Part of a small language model's weights: vocabulary 2048, 11M parameters.
MLP neurons of a small language model. Each row is named by its layer, matrix (up: input weights; down: output weights) and neuron, and shows model dimensions 64-191. Each number is 500 + 50 x the weight over its row's rms, rounded and kept within 0 to 999. Numbers have three digits each.
After each neuron's rows, "fires in" lists the words (lower case) most often at its 100 highest values on Wikipedia text that the model never trained on; "fires after" lists the tokens most often just before its 100 highest values on Wikipedia text that the model never trained on.

L7.up33:523514433435448519464467520458480563534548508536529485443417498471471469485585462559427454464440507438553505608490460522535463536505605526523514520436494550488477526532496565436468480444496487489482507531515465590448448464486606471493481529480452533523405481483524467558475540456538419569456538474526614453429576554489476572569492420513385529444575367572455504452525520440523453530591
L7.down33:448510525499489442441496459427469457501510553482468485522492510494494530497464536525504619499492456476410483470593609504482526488426492506592440470471555572485612535462581456425540441535440534464440587507407440481479406483497514499494365475593425506455444434557578547554512458521479537566411551458520567447494390568501536528602432427444479604517594514468499617460464499558470425532503
fires in: "it", "see", "united", "martin", "name", "its"
fires after: ".", " ", " the", ","

L4.up86:499500539503500465521452438458430455490505543472539530627599500504637490503519595437517539468538481467522520537570516604504500533496596486456472519551547556463436584520530477495445577539513536633422520498472482507442533533439525548471528491507530444477468459606514442542443436481467546542531509528539488440546430455456503549523551507563507582530515480490552458535511523584491459518515
L4.down86:586566475535553471364452446559376468546455471438374591534441563555575455521424476451499487527494607457544480478435499444425391569444524507498576460551496498478579534451561518512467460481462498524534571507487478488495539452390478538466504528527608459480471476423609498560469483463511496486563472511555573521565438536517509615509602471596455530597476563570456537427584543496496555504542
fires in: "there", "top", "often", "hospital", "perhaps"
fires after: " The", " to", " the", " of", "ha"

L4.up525:522554505535619581461505465480445535479548432498533456550498498454516533508451436457507551487570531464530470470499556498491493506487445473466471450439608619496384508427476460526435560572527545438470471516579477475458571512572448530527593552469480502528518535455421534495473596470443529443473459470577551438435520524510516539537572508579581516460390538453534454486626587537494456456549
L4.down525:481464511492461548536505534549552522526492484610631554564523541521476465434549457514605563491462544517432473531475463516453491468512572471490469523556451466566531477481570486375562467407447460515458479457465407436572403557553495619449456563551470488453538458498483424588420557552444519475542435587503506535510348461398485497528497490502451471475492466502495557489406570360549496516436
fires in: "chinese", "expanded", "produced", "english", "fisher", "disbanded"
fires after: "ine", " pro", " f", "p", "re", "b"

L6.up17:520507487402425447500436448559390473425499466470518451566494581522550474490549638508452477578561578541578471593559466424507536508491635540414512542485439499562497455370478486459439521454486605508524545550520462487490522494419501566558482540543543523429493545583466576456482483553520548538491480448457462459571487472522573495532438505573458568580467538399486429445498437562491514593562
L6.down17:577554423493559558371438478487463422547548501506449549552473483383555448565487482480475430517531524439539486491572424504528554456494475447591545519583518495503477446416548502527435470443526601417497512529463489466588538494520535516486441417444474501535490469532505402601453563519442542533472464543594564523473548561475550445615504469561495547420487477491522426413521533444519502509493
fires in: "this", "following", "certain", "that"
fires after: ".", " of", "ta", "hi", "p"

L6.up235:512516539422548434550451447528446449426353516424532529546472486471500462541440473500503428451436510504532499522437513467568492570566527487577533452457560464632506550445427433433497480481531430621465495456548521458496547496500573472528545482466524526482342447427463561493488436464554408549535537452535568462528464447533504537524545523462483522474405522538479407478535537517485468538549
L6.down235:563465463458505463514403488490453531491441527515475510446575488477552542481407540451519550486455535508439478502590510445426441502390386454501591453499496454576451495482376563496529436449491606458471537498506528428565591575488509596527540481506482503442422500505533507486505510541565475507510453536511478413591451548437496468447464503379568469522531487545460524395488474513472511473465
fires in: "which", "that", "each", "what", "when", "if"
fires after: ",", " of", "w", " to", " Sh", "I"

L11.up679:468502505465515571583411573505545523459508476522498466405587500506572564577509536477518433606542538518463522441511610538564628492487500584486464481505582557513553541430539492425462471515518505439530529509472530549508474487524449385553507475495511538413548478455434429545567540609559542506497528512525623486515406490563521531506442469557530547385557609445536389590508492514511539513487
L11.down679:509466411509462467474624441470438478383555553444502521604443396433454460436504472585506622503560455534482562463521489521506507483502536519510435482536495511533483524441458550572486489524446519528468524697530450464525500515446521510525537512469494500586441497437493464459454532530475459433459461464521534466578610464520530542535449544577416481504481479494462595455498436598513511471561
fires in: "a", "an", "middle", "gladstone"
fires after: " is", " was", "d", "vi", " became", "la"

L4.up529:617448514481557566465530472399569531468571559561481563574448502526508449546551460532541427497493525529567473593442565556477538481565632535463457440536552529571554575461520554478511443517504519463550504469521494489405515457475545500488450482565545597621564434522524497410518505472554493499572513501569537459555529515559435490518611376413495463502476500483591484464478558446451422524536
L4.down529:486416580452572552495481439486566485515459541473422483534584507420549515465524470480584503421559437511441525515477528517512507406434480470544535466453494467535470529526525533434472476564366438450406419541491507557503479497558421545507564479448561543486464476519458468487543486537429521526422459567426570533518563553499561583596398582491457400469513451491578455491458566516531545403498
fires in: "a", "as", "according"
fires after: "\n", ",", " is", ".", " in"

L16.up363:508429491477418500515462504441458461446478492450461445423524477469450461393496573508377533640484464544523517478496504508489523585433500432516533537575515511551455502493488549498417503427455524551382454547520455597468493545515498543553458492395488518514390506445509540484526486471524489483518511529554464508504544401455446426596520521512583499493389507429507555532512513462528401439529
L16.down363:541549442535489495434462497522514455488504513499471463484482519467486521468468599497446450481502531433544457524440551436490465515482511521445608474529470409478635391514489511547544477560325541527485479427478526519524517521519536456491442477551561402593465525461642548532472538460562460558539523522562462500512509462439597499531478583510540398476479449434543564603545503612522527573454
fires in: "which", "but", "although", "that"
fires after: ",", "th", " in", " of"

L6.up624:543599480483548484482405451484473591501551583543410478507472478377514547534549524509505533422473522424615505486524521466476518489461459467453515526464433438433500527527521470488517531502574530445522574467390551500395472475480520428395398473482498570442500529469525460593491616451468534507492586535544525515435559430477477556500475511478465399616516465568476533463527570536501477507546
L6.down624:465553514462521453480511540567480419552512535460481607431647545541576510570537465521471501503480551539623592550550448574521563447481471447432399500527513449538486428433493460527430567438538514415470549512520488448478453514495479518550463523529545466506446471470506517500487386434542530563436616524556491533473449497456594504492479470523446549501519411555441494516483541569515503481594
fires in: "these", "they", "title", "type"
fires after: " the", " The", " T", "t"

L8.up523:490487399459479499482519470573431496556600461468439438491486485504527486428474581496570504488470516460440575443500518553437446447473536609405488445468512528497519450487366538488418520532551508439550527565440556578533530468517503602559591534512495415552490481494451457447462484591452504544524506410517455425420490494452612576452473427454471606519564550512461427440525429523518489550557
L8.down523:417478529560506592561578488441529486572502478534502512575495450545406446465396493508490432563555581489557457431589499471509534455487462573495497547473469483595559533408464596540567436520510533513586537507520496396526490451468563458535474444412539459534481603523530529521565473541470531572522463556495606530470420569520439503505498591529547465569453460413469516532468523524580514464500
fires in: "there", "certain", "second", "immediate", "that"
fires after: " the", " The", "ta", "di"

L8.up686:504450477582436430520560518482462576471470501368431454405543481409570434484411477529335524537434433524478468511458498419452491560457482452571521479544491490441487408412430523479561509505453483457505535456477432458439517493463575423510469472495432518553479546527548488480520604513510564474479507412496590560510395499565482471514520536446531471524505472426487556530523459493546514503612
L8.down686:452521508573430446514430531526555485549423472509570470400563395418533460476543389528488369394450551421516451444477505482568512545478501541493600491564454429518469534480555594520536560547511521395551428489413534510579430505486408510454413469390486557491514503520460551577463534519408447534588504526507535479560498514567537510523502520510532463477440498501505552545501474515562555498485
fires in: "most", "only", "also", "not", "name", "first"
fires after: " the", ",", " was", "th", "old"

L19.up326:517395488501559519439461556454534367488484518555499473535543510501459531495515561493576600498498506441430479529495527516548490466456541527479462573506481482502467542459484429457456586545407478533522424558368530582420539587589385502468526447467474461552512425502461430454513562474562494497471439511395514479547440495582466495545607455495432581559432430553482458538556533525426490475542
L19.down326:486523518511555497484463492470494599527509494443501433480632394470505519530547493442542439409510455485482541527414406547547520511519480534456458497497536420461563520642519435537453501470364524434525499456450495606449430473614500528512569518464456474436561450507467520478486448506477563420452562548476556496583509499468468557477465550455444493532552474496526547508500448457475419582482
fires in: "on", "october", "may", "february", "september", "june"
fires after: " on", " |", "|", "On", ":"

L15.up146:468471476478581505496409419575471440403439543491471519458611499501500532620577394501515591479446516484439501488496427464554527522419515562460505548517454591567580535522511440480523416486491504544512532421455457499453441416583607413493459593531466547478494483417490464535552590489388470560444457509567626466463574552560444468483521490469431472429499564548556529542544489527520428439518
L15.down146:511374521498531474434505509400453441417503490497531449525526461432567450477453480541512508485458557506503482469526502510442561502595524417497546517536472496555531544536431506574565459565444475494467547561358516499447539460586520573502390399445481460537511387476561512562501536492493491569452488448454571426501598493550431540484490534405436539490486479448507517539411514564514545413415
fires in: "as", "a", "an", "performed", "one"
fires after: ",", " was", " is", " became", "ly"

L6.up561:537560423541512524543405518496462408474503500591431539558497459423484546566533511602548531619399482567463551545579469497491515484492499476518477542475544467436483572396473479498427559445489507449552607453424502551481542585469488504469475501444520516467431475473473456499494396493514507520535523402528502511487544491392505471530557571443492573587455486510466469526569422509536452560474
L6.down561:549512445422517498467427517457530487495466523569380551618485507477546499395483554534566456529499436478560564493425424548506420486529552594506557471452472501493494489520402552532479619552540519380499557503478474504540490497613505475541545522446471520472450529491486461515483481513471453521489482512491542503401521485416516519517556502428601573537419491480488412509449444609592475482461
fires in: "these", "other", "any", "numerous", "there"
fires after: " the", " The", "th", " an"

L4.up556:495502446586507503486415519479488561469520530479496529531523437410457448575397412481570574533443465438477500537459475565448482444454525534496590394441521516511539404414516534519538454610598573487518505561432648564591560523462424533560533497533530530535456566536477508482518515499423522586490533498433464509477500497525464523482571459544392494606527452505504468442498480530435495507546
L4.down556:481445534487579511521444584438500555496506505496511420526473434592456508469516522568464543455500546443515533445538585527548483375390500493514470548511491464506516488492486512585509521611639529490507593534532549562525549421505549501519584500534528447444458551533522427438443549515582464475466537491401512410480517461540446531455544574534493553638484477405531446442470492504480473505474
fires in: "may", "february", "april", "march", "september"
fires after: " on", " |", "f", "On"

L6.up684:523476555464587547425490479564503601489527477536581588478546495417472515531521506534528577461572415464469477534502580570485481479504578517518516610464494503533443442454558544457507508439500563465433420447538449513447503444440553591408488550584468497482497408492388543561504542595548510500545552383535558450407405435543449560503426483502491522466453510523523497553433544477549482422550
L6.down684:545462487517540520450501491510586532501507577516602564472431500530563547533503487520552537525485461533486425538488454527558436514533493509423487544471507447486540433498439466591512443523436447544487468545549472412532521496610476583459481499528475455429529557483427570534509483529452412478441512531496501419490486431383533548443497464520517475499468561557440517513453569365463470424474
fires in: "chinese", "us", "soviet", "russian", "uk", "austrian"
fires after: "ine", " U", "vi", " Russia", "tri"

L11.up222:570516435452556534451418508572406518523456488505466534430527538528500415486551536567519397606491458487459496458514484491376467536527568487454488548486576484519601509545440593454407498404501481494578516492507485487529488505485531452512463532445565519475424429493500552487411511485490501484496459510564480504454357544504560481586578476468502422496414487348514434517587517497504425543535
L11.down222:470535457521567490545525430496510447510469480487482564499507503509439507476588495416424558543486611489467467497497540517545412536489463556597535500548427404515516444484453530517509509572462492492491485526494527439489516430510494345544534488470529461444437537451479492409588510575468438459449467559562562494530430469399538590436515512504542480460525522389477388528512519524494421438484
fires in: "this", "which", "that", "whom", "however"
fires after: ",", ".", " of", "ed", "we"

L8.up29:534507536490425527454514490530515570389579528483527492473465442579388489469420561455473608492445512421528502510506475501497586434490473542474585546566524480466447526452494450447509470378429489536476391419409591497504436448474489451384518566591415500530501520493496463549529426450520407527519498547526374502521515555499468479499466521481505522504572502477544454533526529512519587498535
L8.down29:550359540526581483534501407533468420443535486551485658483577528492600546432519541579458504513476494434518586482426416526377515569505594497488522505605485514498540501513506520547515595397619611514476515480429537546524560415542534605490542465474487392523499442434455524486491482517481525499531556420460465457571492582423477526472526505490463422464462498559563468579505519568576471522508
fires in: "in", "submarine"
fires after: "\n", " S", "==", "-", "s", " \""

L15.up691:540456539491506426562391616514479507507446453591469452466480542551494390545489570521579402571576469507571472598425542446481487531553546525491559524522437510475540531530558461548460502487536523463477408580572439467367455537503524435530501496474577469561518436435431453500456402469459509447516509523454550543536486506513532508478484492476548482597502523536416477456507427446573491477545
L15.down691:456615482478562426488548608489472472541487449569455440654512490628534545502522503471515401490449471493530488486439533469510568499543512442478418555516510502542462483518438526561434528485553538490602469494472459496414473453473423434460537585549512483513474456401542496446467570471505491408450515498510522559600522534560493551498531517504455498420494490526440471483529482437432475513468
fires in: "in", "he", "between", "after", "although"
fires after: ".", "\n", " B", " ", "we", " F"

L7.up217:447534588563528572471491483472516526464579554521507446483516521491440549481473576477513528478538422439536507502510474497520504548445383422512440550450566497525443569490586489449425485480432472483464514462577429603546471552519491430449569547492505511471518493487553535492606406477549504464592548546472515463522448517546406474509598493473571567593403496478508511484583370466500563425504
L7.down217:437412523454506503526455493454525514513453503490503534459514595485528526483494535462513588507490403455536505535404514530447407573458555464584503426416449457501513512508420435569552431534490543472542530497492641507434473543486522467513504479518531555407572520486460498466619478560442411520517519395466517470532411442587466479483473458578523446552551554560445498465537487384526487509446
fires in: "t", "to", "not", "canadian", "canal", "can"
fires after: " C", "'", "ed", "er", " help", " "

L6.up165:468508462540579516485398531579475614484516536529570514477474467436423556543418500502563480443506459447504498495531414521506518637566582557441508494579539464510542585551474465538554530496444476402464496530488418503533536445595534512570387557499486540531390481481554464565431458490523497502481518514476529573475442549499516469475513491409573433465485562485486422539491469444562440493495
L6.down165:570541496436498499500521500499423535502412545632534431479504429521560453493430466518529508490551499468472513484474485497601484497485444524558402456563442497587464438579540509529453490488501533543493504450503506522625475571444440509492556546477495466535460645548532526569578494562343454617499527472495460495482388458650496610516540513550435558501500563565544546517441591551539421510497
fires in: "as", "which"
fires after: ",", " S", " P", "A"

L6.up422:487544485556422540437446506471546613377505582529480490532497446454552517543469568619561506485489517425474525635559504460577609572548581545507505577538451409545510513563510548482510584511430506497492508474491498513493555496593452474462546450500562436580437488600574574492567454515441616486536506486540511507538489580513523485472483422494455489453500513551583520459496530488533455521508
L6.down422:516532432432552463442444478503465485439510465427525456458483461528492406496414476494525497493549454528520580562484439453463459535521530425510508485503470525531581356590531533525436502505392457501487488495557483425520412515459398469564491491488450465490332533469463566561535405592459472463470481586530556540541467439523522551550446480519441446433500518521477488538467544532471476492540
fires in: "such", "this", "that", "which", "promote", "promoted"
fires after: " in", " pro", ",", " re", "ed", "s"

L15.up265:580500475543457515479524472509500491433507498505438559580576380524532481503497508471483539512508498511444602509408468458603525449573621483525590475501471526564520514521456437539539436468484535572496483449497591462403569532424380475495532460587367567587499435449528511500563468546449581461452475547523446399577582492501486583435491604479460550444554548508422527529525494515570507508474
L15.down265:391460525526471553425485509465430505405516482464516489488467470479505444506477586467552477531519467454553451487447496522501520558522529433622500460361552517530510538468467544552444355439506555522417538508514548448562543522514544559552547538475496512448541518529532544428478461439507499532485467507467456379474527520485523531544439504443461587510541514403463484499435459539559446490467
fires in: "in"
fires after: ".", "e", " University", ","

L6.up639:520466508542534519407474437560513479522417537492551507540505439435528421473531495486496523582519424425615503570615479499619516492442435481502603510496502482427468575565603474491478596501543489498497548477530510474397590466463502486426514488554538483552474493471522619562447439423459558530462508591530451431475435482556504480521422540421434514465573541517524454549453497450460544492505
L6.down639:455440498439552549461511565504382461518459591438489443462528547509545420564369527512581478416467568482478421530485433511431504500546446564493489485530514554453543405522519493499589419458428476443501445526490523528506520513554503444530531441445498538612500480499509545596483460431495505454583563383548488508562614513470568488480488446521434480471441572412544452465452500524532444540553
fires in: "social", "title", "stranger", "studio", "officers", "should"
fires after: "ci", "it", "range", "udi", "ho", " office"

L11.up156:478473555528511490488435515451557551520571517504532485549537442438578466386492483477430445529445577603508497506412537520448606582481479510559510475480604561497528548474507540412517514516535548562525509502551458517553542563494484493596566507430419570390516484528477449555523457484485474393426540556456557398448483470501529432512523491558490487476489468508498546447501450520565419483543
L11.down156:478510418556486511551521483455533521541600509528474528539457377501585439408551455542502599522529553427433419457554582577451554464508427525623519485463471573407570599440443485513550557523549498491457528493581523461538519528473514509483521430475621456503457495374555528549488501492463498481513486482559465501514526484447501561458492523489409389380534452499436489415551501460628443497489
fires in: "south", "north", "high", "highway", "northern", "southern"
fires after: " the", ",", " in", "or", " of", " High"

L12.up581:470543532540503495486571575462480503614627531544529511545418546500433504507533526508473528532536532357608601444575511429451520525491431527511530473559536456474519567454527533496506515463516439440434384538526479488389508576447540471523474531481510496532507388445539587484483487409621492461490595498409547571547557502512514439585509477474566424537479517552494567554480517531502526492540
L12.down581:434433598461502535512511459473518489476508462531546492527642458524429574485534478504509410540562441521505412542510514522411494583553575481433620526509530534400532476476614508451449474492554542546489520493479462446520485567464565464494460578491510520498377516589461469543563556515442494496471600510510445475461526451538406455507471562496508558390494493546535493517441425430419530419533
fires in: "they", "attended", "often", "harvester"
fires after: " the", " The", "d", " of", "har"

L4.up635:454531381505459473507500517574425515587455474451510523366490578487469415426464580482539459535505496499432562509436511434498541576539571500605601539494446476539527523510519432507501583388469561505527357511491542570431538503551492408509427458432480493541472501439486504469438466465548462439462490519429543489440473454528564471430510437564530485519538434493457542515561471404436423588497
L4.down635:531598479520496505422567457455451463539487489528588412493432545492582498468574563440457480501528478471485443532454455523473549494520451402518585502533562551608567452549484508562494547474354580528445563508469468470498430467524503516551528420460506468526459508551556535535547560593518540547434482466445524497547419343485501466395542531548503478515442520484451463532377571525412487404436
fires in: "which", "this", "who", "while", "whose"
fires after: ",", ".", "W", " W", " who"

L4.up269:524530483479541448506450468362508618532546492490552504603484478467503500604614550487523531397539416437504519562504428593436567531513558568489499497533523608522567458517520527503520451542536521518534469523508464446528551453519559522470537381490460542527487410509448528572547545491496453443546494613536533443501477557538505492443574427499628477576582507565421441522473469445484457455454
L4.down269:512406402480519477522537445434440517487415487523634524625618436494557521486505531397458559524464527464521474528492403521599479504508514546422494559491489465515572517537542550460546496557562542511488557503486468448497517453572542571517553473499516416521499504466542485505515560569450510482371500560561508460526521501414452458553500502521457640480533500541533524410436607513484492481516
fires in: "the", "a", "whose", "an", "its"
fires after: " is", " who", ".", " \"", " Li"

L6.up574:547618478484506565492474513535432560524478509573429530501561522459504437581555483469532491389473579524498440594453532550504515531512551481555552421506435554538467497442494515526481519503512508508584562583474436528525477574438504520552445549559516513547489436581375486511457373515493431438624476428567500503617489523503517509564517483541572528511538415437471518486516517471559522462496
L6.down574:440475454479492389461541495540426566574479551482462431554522534398507410550465493493464499514513451401545450460516491518517513398455435471489533437532362533570550500513504458506515434463421498448467505476501428462469459492431498533471551597525437460583497481485581527413487420573517486494521544530694521461494559526549524611476503506436592556499484499527462520439494545486524617515538
fires in: "there", "it", "as", "at", "things", "cost"
fires after: "A", " the", " The", ",", "."

L7.up475:541562548524456609427396433526392480481548426573518446449512583503497466494473553438555497594513530480469468546554503478465572479498491481461504486486545485541510462507472450553462443590580509554473493396501547500503542475579534536488443533529559548447506472481472522346523414459453467561475543512520537494483524523531403558495532557472591553510463498538500530503467354484576480446530
L7.down475:469519441521565528517484538500465505523489426448433531471551681518498424484559545441547446415466572450492492405478514446501389432497461481536451498421509428425505525517493476478532481445440528444599494498559604522460565505458522485523495376554531540521485457422556526501536384459460477413575400470439511507589569520514512487454510558446496466473509526585517574537455452516629520398500
fires in: "to", "not", "t", "it"
fires after: "ed", " did", "'", "–20", "t", " had"

L8.up562:538533447493502531609462512493424408493570490465421537528470486419564494497519525510513458617526546464545609550535442497506558527498465494498579487401548517489526430485510499381529525509514550483482459523514390511482513556611500508493488481553494495570469500411546449444550494414534565519534516541433489483523541449492539508513500362483513550524463442451449386487500539569517492563495
L8.down562:556490469466481562432511484430428517413485495512450501432449420483525523607495524519448415583403591459593457440575466490461546464482564510534491579451545536648514446571493537572551555462508540431426425499524503435546506601574503576498492508454545470479397429537529451512542513417459485482408509467554534455532579450401455551569470431460529492496528460423518446486429554439549530514570
fires in: "this", "following", "same", "another", "each"
fires after: " of", " the", "hi", " An", " in", " The"

L7.up200:483515396559555420502395497487436539522499520469445525502485508459536574536555519475554428525515462494507538540566470513588586497534538594498498450459599503609476465508613528464554436482457563465527453521568465479520494511535522373480476514498500546501500502428474469515570531465443521520519491574503564496541564546512482508576537467418565530473512473558559444462476536491480489549435
L7.down200:509539441494599467509462509457481561492460534484552429573545458432506501487461530488492483465538506441481537537491496464592510462424588578463557551475524468555556486492436623461576524491428577436570500529485473447509557455591470496452569334414490495454494504526500477503532584530446527453452524525555550533505558497468443512660470507501408513562566493593538488480527619486579499471470
fires in: "an", "a", "this"
fires after: " in", " is", ",", " to", "hi"

L6.up644:471471412559523444506470517508406475453502497521502521512493486562551513540461517447505428520462528364536511608525459591492523478481595527475437596538488476524539457440509541483513452458574471474501500419466480498562499495547473414474457525430623576606468503497489538488468470478472488585420466541471567568504451472481456480493531524468568516490549529552454462585555548552319488513421
L6.down644:447589447558583446526502484465474534514528531587616456507513488523420500461486567481462463536524556415464408420574474451539440439426502503557434515568458483524496450560602434530543567489360533526558495516449494510508483492444531494588468447491520470470476496488504426444521548452436448469555432515476448493492558438449471449488483556451460495485527489457453593462490474430549533467389
fires in: "his", "the", "whose", "this", "its"
fires after: ".", " and", " who", "hi", ").", ","